config.yaml
num_key_value_heads: 8
head_dim: 64
intermediate_size: 1344
vocab_size: 8192
hidden_act: "swiglu"
norm: "rmsnorm"
rope_fraction: 1.0
attn_scale: 0.125
parallel_block: false
init_std_qkv: 0.0196
optimizer: "muon_variant"
train_tokens: 949900000
dataset: "wikipedia_en"
MLP neurons of a small language model. Each row is named by its layer, matrix (down: output weights) and neuron, and shows model dimensions 368-495. Each number is 200 + 40 x the weight over its row's rms, rounded and kept within 0 to 999. A neuron's up and down rows have the sign that makes its largest values positive.
Before each neuron's rows, "raises" lists the tokens whose logits its output raises most directly, leaving later layers aside.

raises: "elled", "agon", "aster", "eline", "elling"
L2.down713,239,173,154,196,241,191,210,245,237,241,246,221,248,170,171,206,227,177,247,221,105,248,227,128,183,218,210,185,277,232,140,191,206,192,174,194,200,211,153,250,204,177,237,209,135,238,163,203,221,128,198,254,206,194,225,149,243,151,162,248,212,172,182,163,251,159,227,181,178,170,115,216,273,199,185,241,227,221,236,248,259,213,199,167,271,177,199,232,153,222,263,213,233,181,153,179,167,170,185,115,243,162,179,154,239,283,250,224,179,190,195,223,186,256,164,211,206,155,158,254,147,186,271,201,253,252,249,234

raises: "ted", "ts", "ster", "bit", "book"
L11.down574,222,243,222,245,215,207,184,192,180,205,174,231,260,182,163,220,173,230,210,199,208,183,162,243,189,197,183,229,168,151,213,184,198,225,253,206,144,154,238,195,215,258,223,208,173,163,109,199,202,206,265,237,149,213,276,191,239,188,210,196,184,259,225,233,172,184,194,230,175,164,213,210,195,162,282,261,174,186,214,184,148,226,194,165,208,163,212,129,186,201,226,200,201,150,236,202,205,215,204,225,238,146,223,181,183,220,150,241,199,241,222,216,253,241,233,149,258,204,250,242,195,234,198,208,230,173,232,239

raises: "ard,", "ard", "ards", "ield", "oke"
L10.down878,170,221,113,242,145,107,221,182,256,201,229,142,140,140,192,120,143,237,148,235,200,275,199,218,231,189,217,142,197,238,216,228,131,225,179,106,163,207,233,188,204,227,226,179,238,182,116,231,268,252,237,283,161,174,147,187,234,212,178,204,220,198,166,194,160,171,242,238,191,248,132,215,181,232,128,208,225,184,208,252,201,204,200,124,201,141,182,277,189,211,181,158,210,297,163,213,186,224,241,263,196,188,201,203,174,216,237,215,301,174,209,218,231,248,234,217,154,175,215,260,185,156,92,159,215,188,181,220

raises: "s", ".", ",", "hold", "e"
L3.down454,220,203,250,292,249,194,234,198,250,263,244,204,167,277,219,200,187,231,293,175,237,191,225,199,206,147,270,249,254,224,204,226,163,241,216,217,198,210,152,148,256,228,186,221,136,260,248,167,195,191,235,166,172,238,190,144,190,172,276,240,164,133,240,196,233,189,117,219,188,158,190,191,239,192,174,242,149,228,200,199,213,205,191,209,169,195,270,183,254,153,166,231,147,175,205,264,198,134,169,217,184,266,176,234,186,189,267,205,185,201,210,212,162,221,210,258,188,261,210,242,219,201,150,252,212,136,147,255

raises: " London", " Berlin", " London,", " Moscow", " Washington,"
L11.down374,184,195,149,153,264,254,160,214,227,198,218,186,125,200,153,204,204,206,216,221,193,137,129,244,202,210,248,165,172,167,198,209,228,119,177,216,219,263,244,149,171,289,293,273,211,222,182,191,206,217,79,201,254,124,236,158,225,246,179,225,228,236,169,209,187,175,234,172,255,139,171,194,242,269,167,191,248,217,131,219,158,231,174,184,261,146,231,179,192,232,244,210,183,170,224,189,252,201,136,135,197,269,239,181,127,155,217,194,136,169,165,181,263,149,136,165,200,196,182,238,198,168,194,226,198,161,193,223

raises: "ship", "less", "s'", "'s", "sey"
L10.down1287,148,163,146,203,183,236,199,170,209,172,238,242,187,128,134,269,202,183,188,218,161,193,209,247,213,181,142,171,219,202,220,198,229,220,237,177,250,243,176,156,176,187,283,136,208,236,211,144,256,191,200,179,159,202,225,227,221,141,253,240,216,254,171,244,252,205,244,266,242,132,184,168,223,208,195,192,264,241,195,232,175,219,199,211,220,185,156,274,144,240,219,135,208,168,192,184,123,217,211,242,208,167,203,180,168,236,225,170,207,157,187,189,185,163,170,220,226,228,199,227,177,228,168,235,207,245,170,168

raises: "ially", "i", "iment", "ied", "ility"
L13.down374,163,262,130,211,176,220,234,177,164,294,193,200,204,216,140,239,206,178,165,222,226,215,238,133,146,191,291,239,234,219,238,184,153,254,142,191,223,125,218,249,209,246,256,185,166,153,229,127,278,207,212,160,198,217,256,199,212,203,205,183,218,208,180,246,227,193,199,164,192,236,258,253,197,173,189,183,209,157,196,224,170,207,130,301,225,173,207,218,222,213,189,197,152,268,168,142,210,237,183,174,109,160,162,167,220,195,211,191,185,220,183,264,223,249,214,216,209,207,325,208,152,145,226,147,218,164,232,278

raises: "oun", "ually", "oy", "ual", "ounc"
L2.down1260,193,217,179,237,158,186,174,159,140,201,225,225,161,266,171,169,226,158,152,166,200,179,182,144,245,300,171,260,184,271,209,200,218,195,224,174,202,174,238,228,201,200,174,226,199,207,189,183,241,256,215,210,248,219,213,190,216,239,194,295,184,179,189,189,199,183,180,216,206,257,135,132,234,194,172,175,153,115,168,141,135,261,221,139,238,147,177,182,183,170,231,181,191,274,181,194,264,199,236,151,251,274,182,200,268,114,143,216,252,194,242,195,194,217,168,139,192,248,194,278,145,186,169,241,166,195,180,266

raises: " Games", " Summer", " Championships", " Festival", " Comp"
L13.down286,220,198,242,72,143,169,206,202,263,178,239,209,198,245,198,214,274,197,221,173,146,224,147,190,175,164,247,227,255,209,187,170,206,173,174,250,194,204,236,277,184,226,200,223,226,288,248,157,282,234,198,197,163,203,231,199,185,187,252,201,193,262,233,220,309,206,213,239,171,197,255,167,205,217,215,203,243,215,200,203,161,169,213,261,221,240,263,182,177,229,218,276,134,159,234,201,178,257,132,224,225,225,209,175,282,147,234,163,217,210,151,157,168,204,229,204,222,216,180,201,289,217,272,201,156,92,193,135

raises: "erm", "er,", "er.", "ras", "rap"
L13.down856,148,218,222,228,197,187,220,224,187,168,160,232,208,208,163,196,235,204,280,150,259,250,256,288,178,184,173,187,200,167,250,219,171,207,156,237,273,242,190,241,195,217,226,229,265,203,115,207,172,228,242,242,208,208,198,212,250,207,257,177,153,225,173,226,241,232,228,148,253,155,236,228,210,191,178,214,218,243,167,239,197,222,224,215,167,190,178,232,181,226,232,230,178,262,215,181,269,164,243,225,192,263,233,239,146,212,223,202,223,273,202,151,205,209,198,174,168,205,262,142,194,170,180,188,225,207,207,192

raises: "ation", "ating", "ary", "ated", "ax"
L10.down129,221,204,174,196,209,236,137,173,260,215,215,201,220,226,146,142,158,173,209,184,202,188,203,166,199,220,177,126,231,208,168,277,210,245,273,144,104,186,201,218,238,202,172,235,181,208,181,157,213,146,262,217,246,193,214,112,198,169,203,251,229,213,257,226,156,272,268,258,200,146,180,163,224,202,197,235,136,150,212,134,239,144,191,176,228,120,254,258,176,159,276,258,247,196,189,185,214,195,173,225,283,217,157,211,198,265,202,168,223,212,230,189,168,216,223,191,220,210,142,218,210,192,215,156,131,177,153,181

raises: "ost", "AT", "ational", "ature", "AA"
L10.down55,213,202,210,190,178,183,189,189,208,176,170,256,164,280,257,188,179,201,198,216,266,152,225,161,119,156,221,193,235,166,154,221,162,166,263,246,244,125,194,194,197,196,161,319,224,201,202,204,216,146,215,177,206,179,175,222,166,216,196,131,159,188,239,179,202,196,195,201,167,253,231,176,140,252,223,66,184,188,203,148,178,142,166,177,231,193,177,168,210,213,147,176,220,304,218,234,202,167,161,135,240,196,194,292,179,192,163,124,292,184,173,199,182,246,222,219,173,138,198,184,190,172,207,285,269,179,162,193

raises: "c", "urr", "ich", "ak", " on"
L13.down1035,251,168,272,213,219,154,278,247,228,209,199,251,220,197,175,213,190,181,264,211,248,158,165,201,241,234,156,172,166,174,250,171,135,121,182,185,205,237,232,181,228,221,182,194,155,218,287,207,201,153,218,159,249,124,257,174,177,196,154,232,225,153,186,268,228,199,234,172,157,203,173,220,143,194,180,241,129,168,201,278,191,262,173,238,201,192,257,169,220,179,151,176,286,95,178,179,188,192,192,209,208,145,194,221,212,200,240,218,159,158,171,194,195,261,239,231,198,178,148,228,227,251,211,141,217,193,201,241

raises: "men", "man", "pe", "man,", "ife"
L11.down117,214,238,190,290,176,151,135,171,208,233,177,219,180,208,170,128,245,121,100,178,202,144,179,233,183,205,264,182,220,180,142,199,273,236,229,185,213,190,128,220,245,159,204,128,254,240,186,196,257,188,229,123,157,171,243,176,206,122,225,208,206,76,243,176,251,202,227,197,230,178,76,243,166,222,199,173,175,147,138,178,170,227,216,227,174,201,235,222,191,241,208,212,217,281,170,169,235,267,202,206,165,224,183,214,180,221,218,201,156,147,218,121,229,241,209,258,184,259,245,108,227,199,231,132,215,211,159,239

raises: " founded", " established", " formed", " created", " started"
L13.down1097,258,191,184,210,157,245,219,198,151,178,209,213,217,149,155,184,195,161,228,172,267,207,234,205,215,178,265,236,246,182,218,238,238,193,104,198,183,243,243,264,273,245,248,157,212,136,175,202,225,173,160,205,290,241,193,151,211,134,188,255,116,185,194,220,251,198,249,206,196,144,228,166,223,211,267,207,129,165,67,213,188,130,195,184,195,252,224,189,211,160,191,85,232,117,189,231,191,219,231,199,206,190,224,155,179,210,257,200,241,193,211,192,206,183,238,234,235,195,209,188,160,172,189,226,185,209,271,219

raises: " route", " Route", " path", " Inter", "itions"
L10.down689,161,227,202,151,185,141,133,204,138,127,239,228,191,198,169,204,131,218,165,150,217,141,189,102,213,157,218,190,243,222,129,170,173,224,192,118,249,279,97,175,135,227,207,254,168,203,249,224,178,245,195,218,159,217,198,204,195,115,214,215,205,125,274,233,244,126,169,233,195,201,184,204,169,138,146,251,189,266,320,239,187,289,155,201,189,253,142,171,177,261,237,190,202,146,161,224,223,200,171,184,209,262,233,160,145,170,186,269,180,198,172,232,147,257,170,146,221,184,233,228,117,286,158,248,205,199,162,161

raises: "s.", "s,", "s:", "less", "ality"
L2.down31,197,222,212,243,169,155,191,221,240,218,235,172,199,178,146,199,177,228,236,215,216,245,186,197,150,152,169,238,138,227,155,188,241,210,216,216,141,155,321,200,168,245,238,158,206,150,244,243,191,185,181,232,197,226,195,199,243,204,150,209,229,262,147,185,233,210,218,233,343,238,252,215,187,172,230,196,191,129,192,262,193,120,153,216,216,175,214,256,215,194,229,115,235,83,161,198,249,186,226,215,159,245,213,155,182,175,215,257,181,209,185,160,206,156,233,102,234,144,207,240,204,214,214,207,207,221,122,236

raises: "ul", "im", "ifically", "ular", "ially"
L2.down530,201,213,209,217,160,179,172,235,219,216,281,234,225,144,155,242,305,174,166,207,189,203,230,166,138,198,181,258,222,170,182,207,150,212,190,210,241,239,243,170,167,210,234,162,155,223,226,156,238,216,260,214,238,284,237,214,220,177,221,161,245,251,210,161,138,241,195,216,257,246,225,137,155,146,240,175,195,210,213,219,158,220,203,245,215,209,201,262,142,211,202,272,212,263,190,249,167,187,165,164,221,192,176,199,150,211,201,210,207,209,182,211,255,143,144,234,253,252,209,201,221,232,212,249,203,245,183,286

raises: "road", "c", "ways", "key", "man"
L11.down291,244,238,176,187,266,243,172,155,186,159,171,162,253,156,274,147,203,135,214,163,198,152,207,199,220,223,152,157,189,134,224,177,111,233,207,192,260,207,187,129,193,165,213,167,117,272,269,237,207,218,287,208,231,158,234,195,180,267,188,188,276,129,184,216,146,224,291,206,267,230,246,163,227,196,166,200,210,288,158,174,239,198,217,178,131,233,207,240,207,173,238,201,218,139,261,238,148,260,252,190,198,167,175,230,158,304,197,169,251,233,197,146,181,259,225,236,170,246,205,222,234,301,242,193,224,219,166,173

raises: " has", " was", " saw", " had", " took"
L11.down645,196,210,169,185,182,124,217,154,269,184,218,213,174,123,161,276,236,120,208,292,81,160,203,252,217,230,171,196,222,184,155,155,188,229,208,188,252,185,152,140,175,138,275,167,262,177,185,210,192,168,191,175,191,146,197,234,138,204,214,243,251,177,193,157,170,182,180,152,159,208,250,188,172,148,183,206,153,157,222,136,184,194,201,146,141,172,220,239,162,281,255,187,257,216,157,201,204,147,176,236,269,161,172,209,220,187,164,165,242,147,207,207,181,220,143,227,146,124,252,173,203,193,186,170,226,235,220,134

raises: "uted", "ution", "ublic", "utions", "ute"
L3.down782,196,197,174,222,187,220,194,215,191,182,189,218,221,155,182,177,183,203,238,245,265,164,193,206,179,148,176,222,147,225,154,265,195,243,228,214,154,199,157,86,235,213,190,197,187,224,94,179,223,142,158,193,225,205,201,229,222,250,206,184,140,118,176,217,260,144,242,240,270,227,140,149,209,200,211,245,128,185,231,269,200,229,146,184,234,115,221,193,187,223,172,302,241,215,202,240,238,161,143,195,162,194,155,198,234,226,244,209,282,152,227,237,140,132,115,151,233,177,221,218,250,214,191,190,293,230,166,191

raises: "ts", "ted", "mouth", "ry,", "iful"
L10.down341,193,159,177,190,253,107,198,313,167,162,185,215,202,188,185,178,166,115,164,269,231,148,183,182,131,198,202,258,164,206,222,253,267,278,249,251,197,189,175,211,293,181,194,190,256,170,186,256,259,262,175,110,243,211,213,160,219,186,223,209,231,228,187,201,201,226,201,187,115,185,153,167,199,183,263,236,227,210,264,182,196,171,261,114,161,191,175,165,238,226,252,190,206,175,188,219,212,245,264,242,152,203,124,201,231,145,223,292,190,195,235,212,256,159,287,128,213,191,167,191,222,162,171,228,206,196,164,216

raises: "hile", "ood", "est", "ind", "omen"
L11.down953,224,196,192,237,237,196,217,224,146,163,253,203,160,176,210,211,237,220,245,213,232,184,179,240,204,190,291,268,212,221,252,252,173,126,181,225,132,197,156,185,215,148,181,224,267,128,207,261,228,209,197,220,172,125,262,172,164,214,177,175,211,172,228,213,185,239,220,156,113,226,179,177,196,217,221,235,203,170,219,245,252,184,214,190,245,301,242,227,248,254,130,264,166,246,196,235,204,149,185,223,269,176,182,180,187,176,172,216,215,233,201,215,211,231,173,236,152,184,176,197,297,163,185,209,143,203,215,177

raises: "est", "est,", "itation", "ec", "its"
L13.down1128,149,257,239,194,207,241,217,234,223,196,175,216,204,186,173,166,216,185,182,190,262,234,160,247,221,184,206,236,226,197,162,99,213,148,221,237,206,197,202,186,195,239,171,237,254,181,219,253,244,166,220,211,205,163,236,191,259,148,208,201,248,190,229,219,242,181,161,190,288,160,169,248,176,290,190,134,245,173,190,181,160,154,101,127,195,179,183,208,171,153,211,144,203,197,184,163,228,202,141,137,188,273,190,194,221,157,253,227,205,233,257,197,219,203,211,203,262,215,88,233,245,218,286,160,208,279,266,185

raises: "uan", "ao", "ue", "ang", "imin"
L11.down277,147,164,130,181,227,187,224,186,198,184,190,193,156,162,178,220,192,228,208,213,218,161,247,247,90,243,194,166,134,164,260,171,186,186,192,134,253,185,202,235,195,210,231,237,185,142,171,212,252,73,233,220,254,191,191,175,233,288,128,184,131,202,183,220,232,169,209,127,172,312,135,172,162,149,190,205,172,199,200,266,159,238,214,232,205,134,219,227,227,259,260,184,208,228,186,154,227,193,161,200,174,212,204,168,175,205,192,225,264,144,208,197,194,222,189,190,190,173,260,316,238,160,247,233,220,184,167,164

raises: " earli", " earlier", " later", " later,", " pri"
L11.down518,209,180,123,138,215,246,216,219,241,161,296,247,269,284,118,209,223,169,118,192,218,153,170,175,284,124,222,268,219,186,145,176,158,251,211,230,242,168,221,236,172,222,157,203,212,217,207,175,222,208,185,206,167,191,210,188,169,212,178,204,195,222,186,241,125,143,202,183,119,283,253,135,52,278,126,241,176,236,138,226,217,175,239,195,245,149,104,224,206,195,207,211,151,203,173,158,228,186,151,183,198,188,195,152,205,253,166,239,200,168,188,198,216,145,266,171,169,234,210,187,201,167,222,223,198,230,159,115

raises: "ure", "ura", "ures", "uring", "ure,"
L11.down103,215,170,232,191,166,253,205,249,234,191,183,200,138,209,221,210,226,216,243,242,233,205,223,191,164,194,207,136,216,171,223,223,190,209,224,230,246,144,199,250,204,215,190,137,238,197,217,232,181,158,177,142,235,249,193,220,247,186,237,160,229,193,172,172,208,182,180,131,200,166,192,211,204,125,218,157,199,197,213,227,147,120,176,158,119,174,158,185,213,189,136,149,235,240,183,192,142,219,318,168,163,218,178,159,161,139,188,250,174,199,210,244,193,146,208,161,212,179,238,195,146,216,327,200,255,172,158,177

raises: "ence", "ence,", "ences", "enced", "ently"
L11.down1165,177,293,190,193,166,252,173,239,143,185,178,262,219,230,201,142,292,212,185,211,156,173,142,175,206,189,185,227,230,217,322,228,240,219,237,264,123,252,217,133,155,242,204,187,118,190,216,183,146,168,218,270,147,221,236,208,162,171,193,201,228,203,216,248,228,171,150,255,159,204,171,244,285,142,191,226,229,209,212,178,135,213,187,219,221,226,251,227,210,193,231,147,272,191,248,213,211,215,201,182,175,245,137,249,249,146,134,208,229,194,236,213,244,233,190,161,145,226,218,187,226,219,184,156,195,173,191,196

raises: " of", " Of", "stan", "stra", "ipp"
L13.down848,244,183,252,189,144,214,235,168,170,175,213,215,135,216,184,213,96,173,197,221,227,158,218,214,269,147,196,111,197,185,120,243,248,237,152,174,210,212,182,150,164,237,211,262,217,200,250,180,158,190,176,196,227,236,160,167,167,214,192,292,235,276,129,164,247,144,198,271,197,154,191,198,256,154,236,190,226,253,176,239,209,183,146,125,230,168,143,134,232,138,186,187,262,168,175,181,265,238,248,221,224,115,221,220,159,142,238,173,196,187,136,175,195,191,203,109,167,213,249,138,266,210,184,206,203,224,179,114

raises: "cher", "ched", "ches", "ters", "ch"
L13.down601,170,144,206,137,160,211,130,244,157,189,195,158,182,203,237,182,145,231,164,176,238,160,251,162,182,135,298,182,182,227,140,263,162,210,245,147,196,209,170,171,161,228,210,253,253,164,212,196,202,282,173,248,157,229,160,201,169,193,207,179,243,202,272,208,209,261,198,172,217,141,147,209,238,195,239,186,262,226,214,278,204,187,206,226,189,236,243,188,187,180,277,203,164,187,236,234,271,125,323,173,162,225,200,268,201,175,295,179,145,194,196,148,254,137,201,222,311,177,189,172,209,170,240,144,211,155,215,136

raises: "ails", "ail", "ach", "ection", "ailed"
L11.down149,184,175,176,209,168,227,161,189,161,157,246,181,201,206,153,180,149,151,196,215,322,212,217,132,236,191,160,208,175,210,191,113,195,183,195,213,154,170,237,234,185,182,230,215,185,174,166,206,191,162,233,177,216,228,221,237,236,189,174,170,102,161,193,156,223,189,222,193,247,182,98,233,191,156,182,195,136,211,140,243,261,199,236,195,167,216,162,294,192,212,195,197,224,186,191,201,206,173,155,230,231,235,134,186,120,185,219,283,226,188,223,182,258,233,182,179,198,154,182,208,178,271,169,189,185,187,225,204

raises: " 31", " 30", " 28", " 29", " 27"
L13.down1290,124,199,172,208,197,199,191,245,107,224,209,152,181,233,216,114,243,114,248,202,145,245,132,127,230,147,172,298,198,209,192,208,248,178,177,193,192,175,178,214,237,231,222,196,217,189,203,240,263,236,173,211,221,204,163,203,214,155,209,196,240,199,236,134,231,102,272,217,216,196,172,219,204,235,222,176,191,197,178,222,155,161,178,144,233,154,147,180,138,184,193,228,207,242,142,166,175,270,241,172,223,146,222,158,202,160,176,206,171,232,270,269,200,167,175,231,198,180,199,122,247,215,218,170,170,232,182,274

raises: " did", " appears", " appeared", " became", " moved"
L11.down270,148,165,178,227,176,150,201,204,246,100,186,187,226,186,242,223,270,202,238,285,178,251,226,224,217,233,195,166,192,178,239,165,188,175,232,183,163,150,231,132,209,194,272,238,237,105,151,281,219,168,204,173,201,267,214,211,140,181,227,253,198,238,179,217,168,262,182,199,201,224,227,211,155,220,266,306,150,163,211,280,216,140,272,168,237,172,262,235,254,234,194,115,204,165,196,205,209,153,211,226,234,224,210,204,255,205,165,195,203,191,227,89,220,163,172,227,153,248,188,226,233,278,213,155,160,248,212,135

raises: "ver", "ct", "ck", "vel", "ments"
L13.down812,206,180,244,206,153,228,232,158,190,221,111,245,187,131,233,227,254,234,173,181,204,218,166,239,308,197,177,226,269,188,168,197,239,236,209,177,212,215,270,140,189,188,184,223,223,223,143,249,226,229,176,164,188,238,161,174,215,230,156,143,178,155,214,202,252,258,195,166,136,233,175,192,202,256,200,187,101,193,218,304,193,211,218,194,213,197,180,290,205,161,233,244,202,247,218,139,177,243,281,264,221,229,250,156,240,182,206,264,277,153,231,212,191,112,214,222,210,170,193,263,245,212,161,170,211,180,281,198

raises: "ire", "ark", "isc", "own", "imens"
L13.down650,271,163,171,212,242,169,207,255,241,197,132,171,247,181,158,234,179,198,156,260,237,309,257,179,178,250,206,208,282,270,151,124,191,218,198,216,194,211,257,230,204,148,139,164,189,199,182,188,122,215,200,151,222,158,159,230,206,139,166,217,126,211,124,234,200,145,234,244,106,275,138,182,272,173,240,179,189,229,171,204,182,230,196,252,216,175,189,283,215,203,179,214,211,273,214,164,207,261,189,242,226,151,191,231,208,212,268,253,160,221,194,236,171,209,231,167,192,154,205,152,150,234,199,175,166,192,228,200

raises: "ins", "ctors", "ced", "v", "ined"
L3.down118,186,289,141,181,144,210,225,133,178,277,194,214,156,193,197,207,224,161,180,121,184,158,157,190,223,169,183,218,176,190,219,168,205,141,210,210,263,235,178,194,237,136,213,233,177,154,134,215,208,275,212,167,198,230,143,182,281,228,213,270,87,220,128,217,293,261,181,205,181,94,255,196,169,178,165,201,183,185,189,185,252,161,209,243,200,228,191,229,141,172,167,200,283,224,170,244,236,157,205,195,211,172,185,206,157,205,218,191,247,256,229,95,188,240,214,145,188,250,142,264,175,161,197,163,150,138,157,158

raises: "ony", "onia", "on", "ons", "on,"
L13.down540,155,208,254,215,141,94,227,157,290,205,177,188,173,159,167,192,177,191,231,184,121,157,196,188,225,131,200,200,194,261,211,261,173,236,208,155,188,262,158,199,277,167,174,196,198,233,198,221,152,271,264,210,152,157,271,210,197,174,224,174,196,278,194,222,180,229,233,206,255,197,229,129,228,200,185,202,139,181,242,255,161,158,229,195,189,237,207,191,156,328,241,246,185,180,236,221,169,130,262,222,198,226,217,227,300,248,250,200,186,197,167,155,212,259,203,152,208,213,179,188,270,195,207,260,156,183,217,264